config.toml
attn_scale = 0.125
schedule = "wsd"
decay_fraction = 1.0
seq_len = 2048
dataset = "wikipedia_en"
MLP neurons of a small language model. Each row is named by its layer, matrix (down: output weights) and neuron, and shows model dimensions 842-937. Each number is 128 + 32 x the weight over its row's rms, rounded and kept within 0 to 255. Numbers have three digits each.
A block is one neuron, or neurons of one layer that tend to fire together. After each block is what it responds to, as a language model described it from the Wikipedia text at the highest values.

L4.down478:040116154115074172181093105162157111134100192181130097114099133118094131143124185113140130146123090111162120116146114158168137116171122147133152086141140155142119144138158153207148097084120038133255133114077140144175074102162097108144108135149147113123104138114147063100133193123151153122
L4.down619:190141132154155081148151113156166176165178156136148129068125124116218113088085173094149104151172116089145119124138117087135146179124083085110127107173130113109097121095162091159142142192160112182193147160138125105138157088124114129112104104164129120171091133115158087068142109154133131135
L4.down879:122114115127082107142117126148179094143159121078157131104158184116159077137154083175099139135116162143130119192188091113116129109151167073185108100132117131064137125140064031112120211046168111153158121159140152125112153123127092076169102062076116082198127070173106128181145087114169146157
L4.down2370:144082127114194168160209113108078153166109067124159100154074129152143099148114133075078142088136131143102139134116116108147079112134107146118122138169104116136186130126113121090143138102117151101163136090140160117127118078106140164132166106102106150192170149213086153115118110109140104148
L4.down2371:088068147165097138098092154193114154105068131137161145151174128108117144136149181152119174148167080119151167116132147127111084155084087107122102150145065137100152135126119146122184116063130165096055070175077151130196142133080111090099132140162141129161163126130075058099090157141146109137
L4.down3497:189138129110131166102149096153146131159194103156113106104115138166176150115153119180082148108161159092109193085116165150058110079190108153115095098142153126103152173097139143183187111103152116114107102119138128141167149141109193149145174129122161088103191063155127128125188119094101100140
L4.down3813:175145119133163086113147146123126178143142172147126179176157106128149119050132250126136146154127190138177146058134149112118085123150104084102142103160109173109140133146125177166122175136153113126099124154114140109128111144118171140133130110116110138104135170142132117095167121148140134096
L4.down4052:155181103103099105129172206120089109115131029188170143178122125132173144082135142101077124106150153061102180144104205124132158112134148126165177174094150101150091100066137109127101059146132139183144180211112131125168207092167130093190169141116149136154126129165117149132142095098084123140
Description: Table and infobox separators

L4.down302:131141127059173161113105149126172136166079099119121120087149149135083111126151090199119122087139145127116142152154137150105090128144092114071109106113101103103223068120102185155085107148117120081145130120130146147088124077124160188128176148093128116145172147121125085096164119129194119181
L4.down503:121077097062119158191166132174134112116119128097133113086117149140141094126106130089148089091101125119129110121138108043066166137126187165135162125073134177149164056097153132134107144164158164113170071179086185078138152110167064094172118087101177049085130081098103160114098099119093163185
L4.down1398:133129150120152181089117130100142131091103123168120154102151143148082088140096129108154066081141184155124132172176179169079163128146104088153128103125076163164180149150134102098082047121080105063071148110177161106147139075122121142124153156145092104182137139208147169131112125147131107123
L4.down2496:182156159156105080148134134117085146094063122186175130148137082179114130113137132135071156129129089117144094158094153134185048117117201070152093133132140097163168182106125140147142097109133123130160086156118174127194142076108100128123139080138148125175155136185153108084134092098063111109
L4.down2836:131107116098088107104149155107179112075104155127062120138129141130057119062155158129141128143101148121142162119176112178114101048158166136118117078079120108177180100150165094146102148128183123096122096155186158161120099091136140147166139061126144136130124140154173176072132113125129107121
L4.down3395:074151121125255078126124159156146139094157113096139160133116158107157116109093132169156080154153162141105159089137193136090139162124114150098238148125092128118127116170121059087093064175036126090135152129135143184151055127128067121123118144104079135115128112138110126162145122141196176158
L4.down3925:131066159147194165135118073126085144131118139091132137069109118118098120114145114131161081116140148173143122155197122107108181169169173151136161130145101137148166144088106117169130150123079133150156161124127119160132112118177137141087079185125109198151134139126111160128123110162134199099
L4.down3956:147064115151081104079136155093126160144107131094107051094096120159131173092111138093103145129127071196173093075167123187067138101094100128085147157112109158161141143158135127176097114104159158183119111122143099106087084048088152137162078100159127112133128100155147108102139120158070140184
Description: Name and origin nouns

L2.down390:160126151057134133111146080076094135136130105129117178132098094116081174074133108121105121070123143145216155129106112153152095129102129144124062172110127202095164159169094119105133149098134167167185086130115132089140149127117103100111118136142114163139102099071191187129140103150170173133
L2.down1315:112148099119100115097122197152087112198079133134158173137142119208137165137142118130048150164070144181120154086117113152150189172107136142127147117147197116173126143108088126122097135166081181112231151126157178074135112120066168177110099166120122120114116142143134156133111152188166145146
L2.down3639:159142155100087166097126107135163150153149162158114147060142127095066136103120106140084127194137137177156104132057094115136152149082129128093101185094111165113110135156088130085109135088191120117131130148156150153128087054125161177092095116133158093123123106084162134073173119135179117141
L2.down4068:129114137101082140152163139111158135173107108155175163096123068113099104133098188073126150089137134158182094177151097049062150164118101152164146207110063173163125145143135128109102131122154130077255131092113152089158100112089094085107144083137140169080152145073112125144138183135138108165
Description: Unit conversion parentheses

L6.down943:131100096139107157137154107017121122104163083087095080109076179160074099063078105121134068115171129156109105157104083129115122172085105107059087107127125093170133167130141112165122097155125111133113108172150124141124128149093169157142105156114083120138154126108159090077127100106082084099
L6.down3720:159166096115186173124115110119159136079158154145145114138177121135128138101121112137163128140161142098102158073208105156121188171136115161094161166076116062124118133093180176125072092134143127160141102164133146178120084156122096186102108080182107117141080122053096135091157145067111114098
Description: Clause-opening subordinators

L2.down676:116150153122134085129125092147111110136089101115116174113139143124115106090145139106112112159140108067137104128103218070142156214094169107104162137146118157095107119167197153155109122123114137123105091114144152026072096162158167130123172146158112101114097144080125112143121162185145116115
L2.down1915:112148142111158101140148127068122142079129125148113154092062102140105165089081139178129142099139065083138188110140174105138108129109121214123122159103159159148157111142088192129096191117076115073075086127125184101186137151128139152083142155188177128152155147126128164109122178164075124190
L2.down2661:124084086119121121135128081128110137128156124149174114134131121191076080138115124153085103122075183125081128127118120114118134082175093068092079144099130103110142174163191132176223088115216135130082071086122127097166151175144132162102159129153150102142124136100137183087110165151140152074
L2.down2679:105106171150157065135130106117069183099099135168114170166105167109148127146176133082131128142072194096067127077129187131071122148064140149107155169116113117167106196139104108101172117116149161084091083118140131140062110133166145184103129183167145129119170124092133129125149144124090116117
Description: Of-phrase function words

L4.down717:190106123133110094089190139119179092090129138062175142152124179152107140160126120099107144162101139132133125165176140165118166159143092151141117121122072175165065140094172119148118151133109144169175182116180162134117139119134140123184159154171164131094043135163107144133146088177111104138
L4.down927:129101178149126102139073149146062175105106117116150139133121102156118070123100130164143129077093132173154121182120152146099144131112108055129125154149147095101123121090141124119116150102177174087160113132086076116177050152170169111127073095181111116130165115131098077157140135122103154086
L4.down1032:103073162133141080114123147121148150132144195160117143132147122126151072144096135090174137130084119168147134175134097083101102065160150146186154097099204199136122130114144157173131165137077137119131163122163116143110137116162159185142095122143061116171087108113116110156134154148093146187
L4.down1294:174105105129131097145126139120122083093158195090127130146156083139096181099140080093141116166116133168149085093154141126153062076118084094082131157124199082072113131153079171138094194126094087126151152123141168112149128118154114150111116175148102144169062180161144085133131139123130147140
L4.down2158:113214130166071108093124120091104128149119125137136128180116169168142086132071092093152137160119162097155125158099118112122127139161160163100125095072193160116121087143145108099098133066127143124157100140143210135158105111172122074199103141156110165076098121123102128067089164084154150108
L4.down2630:123184095130124100167136074104110154129147163097113139171049125143147146136126115132138151097170147102071115158137099109060122075088100127119132179148119135098134132136040163130126104144068117167151169109077171064120128136162155118153088142103065116088089091139122135121137134140139106165
L4.down2698:080144105129131142155097073129141144141106138177112103199103137134106146203112105115086095158121104100139132182204097135081091152124161115147152114118095090117103175110000127115150074113107112101135103113102159114149096100142163190161138158132119082138144097085153114145122183196121148063
L4.down3857:104139189133140088174136132158131165077210109153149207076077142142103095110122162115159116159142157125136137133088144166133139148092116161170112184135182155109056113092107184131147118182118074152113163096090133113096124136137171123171140174088113128168112199147091114101108169102110120107
Description: Career or life endings

L2.down1869:060115071124110132127167158122107129109058142138108095152128170091125098113104120151121121082143142139127114092102145124205173157137175086077174097186118099115124209155075187105130108119111139160154090157105161113111178105110141124095143132120105167161152179129170142149126120092161138134
L2.down3014:148125120082063201140145101111151115121064164144146153131115135128137107188205171153138152176115045163121134123128153109102144161153124158135090110182103152180106166117078093092159119168095143092196155104106178136121127140085174147083101136090133121113147178172139153061097118115121097147
L2.down3020:208114133161087075097113104121113096163151114154117125128117145137141108146033210101126076111182171158100127151161104133158124150122188055132073121118092141164139170096116064121110086145105119104150091155129052106140103121100207122081156161079100138119167151140184139117110148156059138141
L2.down3564:130068108137098086123115121133117131139127154118116143121116148138097168174126184145092130164176131195155108091201172142123122169128150108136114070187127134118082103134112148129103099152096132142121167176156110107105181139177168148093130164127098132174151122119134126093127119205114150124
Description: Connectors after numbers

L4.down157:133151149141139106148134134119162121057177108114142111112110134170105144106090090192103126124127144117181139122106127073097110143146114127139153077112146172109151149155179174098168085112132125110124141078126095134089102169145158131117176117137125159157115136225147125152105163190160150077
L4.down784:146158171067119103145081125145069149138076156093133097068092107087138098124137145157159166073103134132108122112099097102107090156120105102146163104105161162128095111137145126098155079163168158100090090148133116129108114166159117143164168066164177139166162090066135087107188015150099135192
L4.down1132:148171140117183110126113191130155132103160114164107131095108060131160104079144075076100143126133134163144127116084088161062136130093156124107169034087089172102189120105111138151164120169103078147086150121118145111129142151085126103102199117136142149165125118155156144179158152094156127149
L4.down1558:087107126116106165132081165168144144158113183114101128099119141075159116144195140160105140085124153101151166112113101130130131095136114125093118067109106132137162152078118139189107109125109184073184089146151126126164140134122145127126158124140108139143140095138113151095104150155099099051
L4.down1677:147133147163174114112085105121168078157090147144154142149135102165133156144130128166181155121119164139109122094142151132172049098096112129125214133167137127130121102081132156110170174157179132128121178159081153147165140086135150080087162152121126040162123159085141140140087182122113108149
L4.down3953:143141137141098109078146091138133136136129132132084111096080101157103143069124125130140146113136139142159114090141090170118120159093140115152080096131090073129095105201172137119100147105134099093163112070121105072105143124158099107124051182167109118108130103117082141129144145082155153153
L4.down3962:076140127081158164131086114116115114120144166164154155150036155127119131071151110159144103145098179102039107122176091070149121176130100100124172125141219111089117170156115150192103070107133096136129179109081146056149170159183128133090161086120174107141184114091183106136091075134069087120
L4.down4057:090093094144160159070120051145110139171130105136173101125151131167100102077122151088153160113134109150146132041115181115101112146088108192123130142111120116176114116028157150177106110135139134112156155154142163130129109176171174098044124162110164084119142158097075176133157081101125176079
Description: Title-to-domain connectors

L2.down1215:067103138138208124069144102172108129119104124086119167140172120140085150165119100077123114114128136098163139121139136138111155183141172124116166108157108134150201155165124104123097108151074104111117139121155123095160123135162199112054099088148109149123125091154106157153115127180132113076
L2.down2581:153095079113055116087114153121104121100132135079103161082186102164073107098107105157083115075105158149141172116071138085129116200115117124189115127157132164122124137080135154086160098151108116192124122102128119111115084165192161177113165120180150123057186114127141109175122139109135137120
L2.down2592:113142130143119171117173085188080112099147118115111126132075173154145152127109146126101144103081149134137114137110155079112101136173100088121158168144100127132154147105173134102142096207103127153153107111186128097116141094103137171080133174106101146161168106136094134142093109125172099115
L2.down3545:098134129089159104096067160192092175099117152051116135125109185137129153156139053134060149123109189120137149148106172148056106093069153160097160120137136184098142094205138113033091089187084178120094119134109182158129142113131122123089096146142159094148099142095107104149118092125146125132
Description: Alternative-name introducers

L2.down176:123131172147205142085139167173161155130107153186110091115132163138106143048147183168133159134118146134146134159127145113108141175141056089139086134172113119103180148170165137111104109083089167112112144072114146086189146094138115104096113153126136152189143163149131112144179134100140135098
L2.down3374:134181121048110068119202106102188136162105188122092107139083059109097083110133085153127154120111185047112146176147096076142157103088107121095078064132123077151161112117131169136105107123057099157127108139090105105097135129153155124108152106215139119106164157096133113132101104094188133185
L2.down3791:112112166168082103150138150153103122181184171216125079137127179153112079098130131128166174191094116096121179143134100105106123115093101138129184120127123161148081140158141134130142152090126157122110121152136090133118160167134174167147093160137069140156143185105142151222166157067153127143
L2.down4011:127137158135154161167133177099080137191115097090125130114155062126059171087116143174159133112073126120083131168061099052113136134059165096130182142074086164140133147143115177073051207140175167113146042083151161149119137111085061159110115152139122153150033120189115130169159105127114170124
Description: Passive past participles

L4.down565:132055125120118134083146102127185148119156104122065131126143145172095132116087174081114133151181114192118102105120115062099147088137106154112123085139148131136130079072159160076140090139133117135209121153122092136067103105110148106083183168127117132122133125072064131119104098106166078151
L4.down681:133100158159146086135187100185144156083139115108149132130159129138132111123055114136124136189156125172162074199094097111150110124090103154154136117128142134145216141100148075145139128125143157119134154093131098062112126157135137108133107141146140133123134126122126163157115182180117119126
L4.down1724:134098157127201098173128107148152199114142107100118132198152085069129114117058137180109154098149076136103162108095138102137162130159101202122165158153099128143146146122164112136144135129153178127153130104178080081180127133159098148101053126128139104104079129134151123170110083103104141167
L4.down2124:162165112140121140213109096130139150162140139144095134153113131151184118095124079131162167202091147100161102113173177112149110103184131133158116133152152076163121121141133096135134161145150100192165045140203110116156107122119054125109138138100133122157162129095121161150168125110182099117
L4.down2976:130110133117118129067181141135158155150148127191114112149129154131135152095103098132157137168212128172181150204122143084136156125105150173120124163088134129169178127129089131084160142092106125123091119070069056124117148125125106157131114095131108141127136138165161174076169119139145209155
L4.down2997:140123133084129116115113096160163119148141160079138063127113142148173084066103141135119175132126154129140123177090097079213151146150148145106153159125128153133154151125156115158130137112097151157086132148169158044094169128138116117108120145120130141093187174121102134131111100147138148113
L4.down3237:112203103091115185118147157152040124154162165103167100128107128136136124106139122170112235108136112102093113097168120105182138154088124102132104147145156172151116149113148103135132125109112121102128184120105145078072103110141178125093158110137139102121160152143173114095136092128103149150
L4.down3870:160124121146175109105104174115116114116147071151116151144092140071139109095098114110126114095173107160114148108082142168103097098137122153119148113145075114078107102135107114123139191109117115127146076096127070162163130125164057186032138201112144101097136158108115120088160127120095195130
Description: Passive participles modifying nouns

L6.down233:152113149100117150173082141209131097127166067111111043194104132139079203095169077094141173023092151145079042139091153122155112105147177137156118126144098113137171184119109130117133121069111098122244105136164082117112114114158140160155129182149132148015203116086099140150150116109159088150
L6.down1275:122144141145089149095157163120123159177123094176173111174099113121155124112167118065125186132147170161169101108117108110152129151184185132169212096133078144131086130097146121148158116063119109120158116094100158096159077129123060117124130131162105146103112163114143119130133129095158112151
Description: Digits before units

L2.down660:154135123136170101176066154146165170109097042128109104048146204110151124106152129145130067128098150121106140117125112079103087134189130129114179151126128102203084131112188113120084195170132073168147146088098144144172126142137146164051157129102102097163101156102129086148121071142188106143
L2.down1007:145131123126125116161157212140124122075108138149128098106146104090125134053144132120120107133121171112141104074097124126087085114182126111134124145152155125128126118135152065097085177145131105156137126101106107113117073112075155159068141121112139120155085113113094088101164164136115141201
L2.down2388:144156108118153126148102132122087163126148099119144085038101151163095114123128090146145085127138126197126154145161184115154081075107074077137136124116152170140079160091149134113131169177145124069158102132086111103146127089124087118115088131108163089136109182088180185192116134127128069103
L2.down3570:120076167155132146138061175102167149136130146123173073117047156174144079143161117172120121148087100148088120122095100131131185117123180124170145164164143128137095042071123145119149143127095121128126154127134106104090098198069125173088148137064125180092121141106135081158114111171107094089
Description: "as well as" phrase

L4.down335:116104099061147112104137199132112138189139098141086139154162125120145136102152091092121180138120087111165104118095123063143053111104126156120086143095088112144127168114064122190123182120146077070141169157197067137139103112134151160160191097145151169108139144112137108146147159152096068143
L4.down1596:162104147085153151130120095142101131166096095181118168142125139156126094101106109125077150155107135066148177117063163109146146156126107183093070110121161116197111160136111159125155164143136159082166084117131143133182130181064100140091113114137187122037131136146102150047124192122105144088
L4.down1780:116095157145155126161088095088133147118117083156121087140096135097179147130211134122098083206182100128130126082152148126115116153075122092089091131072152168149145161121111101143172196149138192165079090106179124076139127135135068111112158139096146130120123116117149124138101137085131091115
L4.down2725:116139069120090174105198130157070097107092108212092163165177122107123108131149159173125156110140154164087194159124138129160109184141110116111182075117143059137147144180112114108072112124129125134140127082119112139070093099121089127173122078076142118089067109113091165143137074178153115147
L4.down2930:141119164060147111113099106134093137138194100103085105119113177145093131146147118098031156123161094127165105150124141158130141151145073115153162137149129067172137145104110101118157188148190115078158092113135104126163160133106106114168118077178151149144094162128138152114192157100126136045
L4.down3587:244128159157113121155095117134175145148163137129066217089132091198067103140112142102100083108143126142114127077118066123139141185154157133156078095140141156112091112094130150150124138131162125184189152131132169092171139107175156161097130130106101116124072124074158127177110165161089110155
L4.down3721:117125187166133167099142134130159155150117181123163122142130107158121118132160135129089124087129074132159107119099128157157116132130133145172091147093073194153171162094124100195146103149130173126174160149194135131177150064136135175125146192186119173115139147178180087114111202128141108207
L4.down3767:125158174116115148145088158138107160132104140061147099080158117082096108082130131124155162127101152157108145133065161122090156050156141176120092157093090109114099088118182133088069101156087088105111116101169152160121151110152153150126113147119148170119121182132166152123129158099084086170
Description: Digits in converted measurements

L2.down417:112177153198157122065113137110111068134131119113079141127142099092116133135123143096087117128102062093147106149131136045090109138073050075084110117128075123120054146162101132092110172083097127095121098187167163158151143118142108089185215126125136138140144079107110138117112083136155100144
L2.down1900:091120186089213129129133070135104133068165098095128119122121161132121149150155102161139114112094136162104076136133122119119096177076076118085141074094173078116053124123151094138151193113134154098122075157177111135124177125112109124172104128073108114151110113124140130104105132124108122116
L2.down2263:118162128161140105061138144160165058168122088133128118195170117128066108126178134103088104147158094086055122161094136092176118152121076101128131155122117168091046092077173107104142129140125114121128113062098129109138151147151144085114083135100084122129140095158117121139101096137168130160
L2.down2593:130237169127093145096111153094138069171126148115079080140178137077098094159138135165085107131190125142134149110127123123146096169172135131064069097144128121098043123154103127097175154107151138077133086184138170100087134097160101141129126105098093130138085081180117101103082092162144123143
Description: Function-word-like word endings

L6.down189:086103166175187135067115127136107138119108158093113180123153132095066176103162118134105125084079146167112094150122066080129082119127127103154095150158181135152150099142150140146169161142096103161058131130107080091061183084122121201137084164101137113120115165124108120061148085143105187141
L6.down1422:063153084082101174149159156128148120120161176120168106133084178113101108096083066141159130076178127158162141169155197119195052170133089127119113084141129140171148157145124114106165067137075120153194093097110174179097114154134099186113080125133109120117180123114108116153193076086125151175
Description: Word-final piece completion

L2.down2314:102173094081140118065212035056100119153137094090162183101059139062138063143104215122128106158187146098134105123161100096107169088132071108154204138172135140134108100114086087104094161189124083156181179170044114136113143095143133120179155112120077117113141105142109120154048175167150150124
L2.down2381:132090101069088110140197112167094140105145104066152179046166114134104080097146173114106149148135129112179116137097113124112129093113122117123111105094101128090129092178083138118087097128119116152121148096107116126128130089120142120119129100186094136106139109097107144106155120078160131165
L2.down3649:132048086135161099088180116113169078091135117121127185135068129123108063139110117135128044130127175097089092114079157149122171139118139121093073119177105091121134118214162142113065104112137137120199093146121103084108150114078110040155123116193099143138170143130140186103112155094100129147
L2.down3906:124144166127149237134203115112084154150125135091193134155122063155081032197184159151079127097139098077113090161126153175109132122076139176097121122140171122100065075155090145097122109126065136071131142126077131152124110077094115085148140123176119182143147059144130157141121124140107129199
Description: Table header row start

L4.down262:106133172122109131127148129148080148220152113134091127105100138166134087171146141143123131155114163160176141104110085166145137095116153140098161166128133163167107104085134135103110210111096112161148054173144130079137170112120139182118103122143147071153184100118155148103140045066090114061
L4.down263:165175173113069130133186146131162144117103166110111126192040131136121108099141137090134121095072119157154121119118133152110107206139136083187141149061117115113162118182119174126129114137119172080150174141166119088124079107073140135130081128124146157106124147095134133112121105086166082126
L4.down581:136106068134132119096173142042149118117120142115118119149177131134125152145154063115162164129134139150103132115169071124175117112174049166146121107152119222110178081162150143101111188120171137050130129120129090090182169131156175125148116131123126114111130157178161114171110155155142116136
L4.down894:088093089131151121152147132161121115192080167096158148116143157132157157120094135200162068153165099095123129152128117095153125145114128124075164107097125151135172120103092048194120165081135072078168091163139163172139111144118089156145066111133115125168158146088100075119092045105117058170
L4.down1225:104130147129086126198114153125104163179116162103112084166176121114136164158116102123159156100172133127132116117148121142091118133113138127068133120114084128095136097123088153183102162071128130110157154163131109121139080133134111118111161156125119077081127062093150111129122066057142143178
L4.down1273:099134155142145157154071056166109139208153101135152156082163082152128128108123128105182177120070151141115084118073117156124107152100151071109154117135105120101121100123104136142132118143131103121157094134130114099172173141144163162136083148145181045154111166075150102168105111102103144110
L4.down2892:113085178132112158120125106133192128153126105154149116121122088139139171065093167139128137113111095146181107095111149148087117112131075143120075099123108127112071137116146197119156085161107190076117121187146111076129088148170158144142137117164100127153172092117127088123131149092133096133
L4.down3626:206091131105110165099082119111154116101108155138158208127155207161160111108054179148120117105149150145158183032174151121184179126168108160144115165103125092119102101093140220122098169148174085199091123193147127109109090139138136122103050096124154112114157099138107105085181096137080083178
Description: Words after "as"/"when"

L6.down3254:135148154193138093138081126185160124146135098114119106105165060106145144129144187102142122118134126103103126124141138148177088109126053105182217178096143097127102170147109062118128193167111128088199110125111108122163128141128091119127141110150149135112180133116142147125153079155097163100
L6.down3511:122135159162171129114114136156115094087135134139114111169142101149129147104117166060160172137140135141199076140144134191155094080089077129109165169173137076172117112094135053115098148149141124143166164143161179159134077124202167137153089178137145051146093142148132146128074117157159133131
Description: Ranking and superlative phrases

L6.down345:118164152108129100093107175173142127125142066112116181130167113150106120104129087100120114131145174128102178130128174139106171116066178120107107064158093073088137101050130111113174141111060073117165138108177190095188184046171144172182121138098148095107112147119127134125110106119110155164
L6.down3314:101121091118163107150075131070115104170140120146123149120106082134078140144124091091135097144142145131106155179152102174113110187081166105077164107095153139105117203120145106178099121070036125090092180121095171121164178084142123127134108159129129079163119114118076151068139129094135140120
Description: Name-introducing slot

L4.down1393:135087158171176138096154140119110174103107115140118140111196158168139183061075075128118129097061142060120124159157105098203104096097130160104166144150195103149138068176123109151178146168084134187174079114122140163137129116084097119155109104070103127106116142159118179119169083140074175134
L4.down1960:129042146123154098155151127118095099163163079094117169132149163142138118180159074058154135090132128106173169081119115171122189079100129120093143154134139074058096128133096130084174110101118133159128122124129147141137150173098101149145109201112096078166179091134118172119077100114128173110
L4.down2156:121078108173163084116064160141052152166129199146126171088187119183102139143164155085160217078092109075182145119123125097182154127130139089080148092147118101091144127115174138124167173093144125154129155170164116117097100150035145207165122182138065125125135176107156152177130161120099136134
L4.down2298:059073156127210064122165147080102104100167106128076147079152118145172086133164096150132164097139133078205140132116141148183108108132141115108124121190174118097135131163133096104159177115180101146246090139080140160160095143078152129134114180093100147083101128075104157109146075141081183132
L4.down2644:168147157155126064149150174123104082135139156155135111137125138163089103139128137177126141073091092088138090147080123099119089112133099161200132152141032148110085103112137145182091131109093148161138115113140150117123130034141087090126152158126125153114111142152082102166170122089153203111
L4.down2879:121081113142156137157083124156120196171160136196126118075098123105136116088150108097132136108080099101194121098121110086080072125149084099159146107122103178162129086104125158155142075089095180208134104170117107167122098132150139146120145151113126139063163112179093118181068103118131204113
L4.down3511:130056157123075111101088120120094089101085149162146170141087108059181145150131103154127178116132179057189152097126138018140168178106041144122105123148108124152099104180131146109102159152113150121131126113195188179155115079157097113131125139125112086150137129130093151156121141117133136131
L4.down3535:169076126123115104131129080136121132091169114150087136175059170176101105136142154107134149187139117146139086181148145098165107129110106081095106111143104088103162148179141145116141067069082152109129130101173151109194131142123126066095185137139119091183113129133137171127160098140121160113
Description: Final piece of names

L2.down691:113149136067122158123110140082072140098157103142129123139115118123111112141152099162146068175127124189160153118179098158131138148120103191136197081154132141141096156125143137157146113145079149086114112071175138103103074112125117172128124164105140101165118098127155163148091123125114094127
L2.down2786:104137165063159122076131141095094144111153118193142133166125184129084145130140137124100085123105102119043145112086091118079138127125102153125120147117130146183141144152145085137141107189144157164084132084107178089127169102129134144151115145113093157160106159125108129168097089099182149125
L2.down3778:053131125107146147104101100172094187162090137180087104151132195104135146118158162123162107090134156136122094147075149103148135182155136123132084146141122130079114186181069025107142093119128124107136066113155193126114106101151101105091182190147091106189093143108125120211113156105117154170
L2.down3839:178138090157204069087083134102134191115134155152135102134146085179091154115144071093133105118141177103207122101055098131123069100125131123112153107133088126064122061131156128117095098162179165153134153150102126151129114122183178121088158117154161104068104119163119131159130123101135077134
Description: Biography career-move words

L6.down464:093093085105127105136179120160113201138121151115069096193190111059170103121115146127136115145110124153128111109101173120193116129138128133154210131121092160172142108093117133133149143074048072115181150159110148088147042112148125111128127075120112107145078125127153117131169107141151129139
L6.down3364:155156112154102112093195114113125146133190073167095138115156079094198126184112143156165169061075141147173074096108106171171161157228147138153144110145096145224103086085153080117106139166084085153156243150185159029160182103115155109152136113114118059091163166185123102093180149176171103150
Description: Slot before biographical facts

L6.down1327:159116204099129141141122134138111145087097092139113069124125089135080114086053136126155183133107107195136146123113113130149075192104133175122105051106175081105149101101164108135120154126155128194156110063117203094090151113145137166144067121126144150176158103038140119090072157169167127200
L6.down3168:169122151013110161184113090089094164148157169163092113128101112146117109143083150091105123131117120129084141170070141160177107184108115157166098059120156128180106110155120136157143066144147083129128119104158173154131109088077146155153094145093141168156078072032118137138102117139135108103
Description: Academic field name prediction

L6.down218:088133187114151159133167147124150160182179146171096092110155156149146153148090089148167179157125160156174156095104087114140112065093199074141149095104145160092139176164171091122156186078142116098128163084158119073108079165131093125076077165089124125134140179127124184111104142155067150102
L6.down2904:083180131080187112105130098114129122145127104105111146122135216156141117122165114153156156156108092126163115167103099146183078066089095118127145147116115191142152105096117186133106199160142094124234134082167167078150095159106176102117100130112117105133124118168106143138125142088161120089
Description: Passive past participles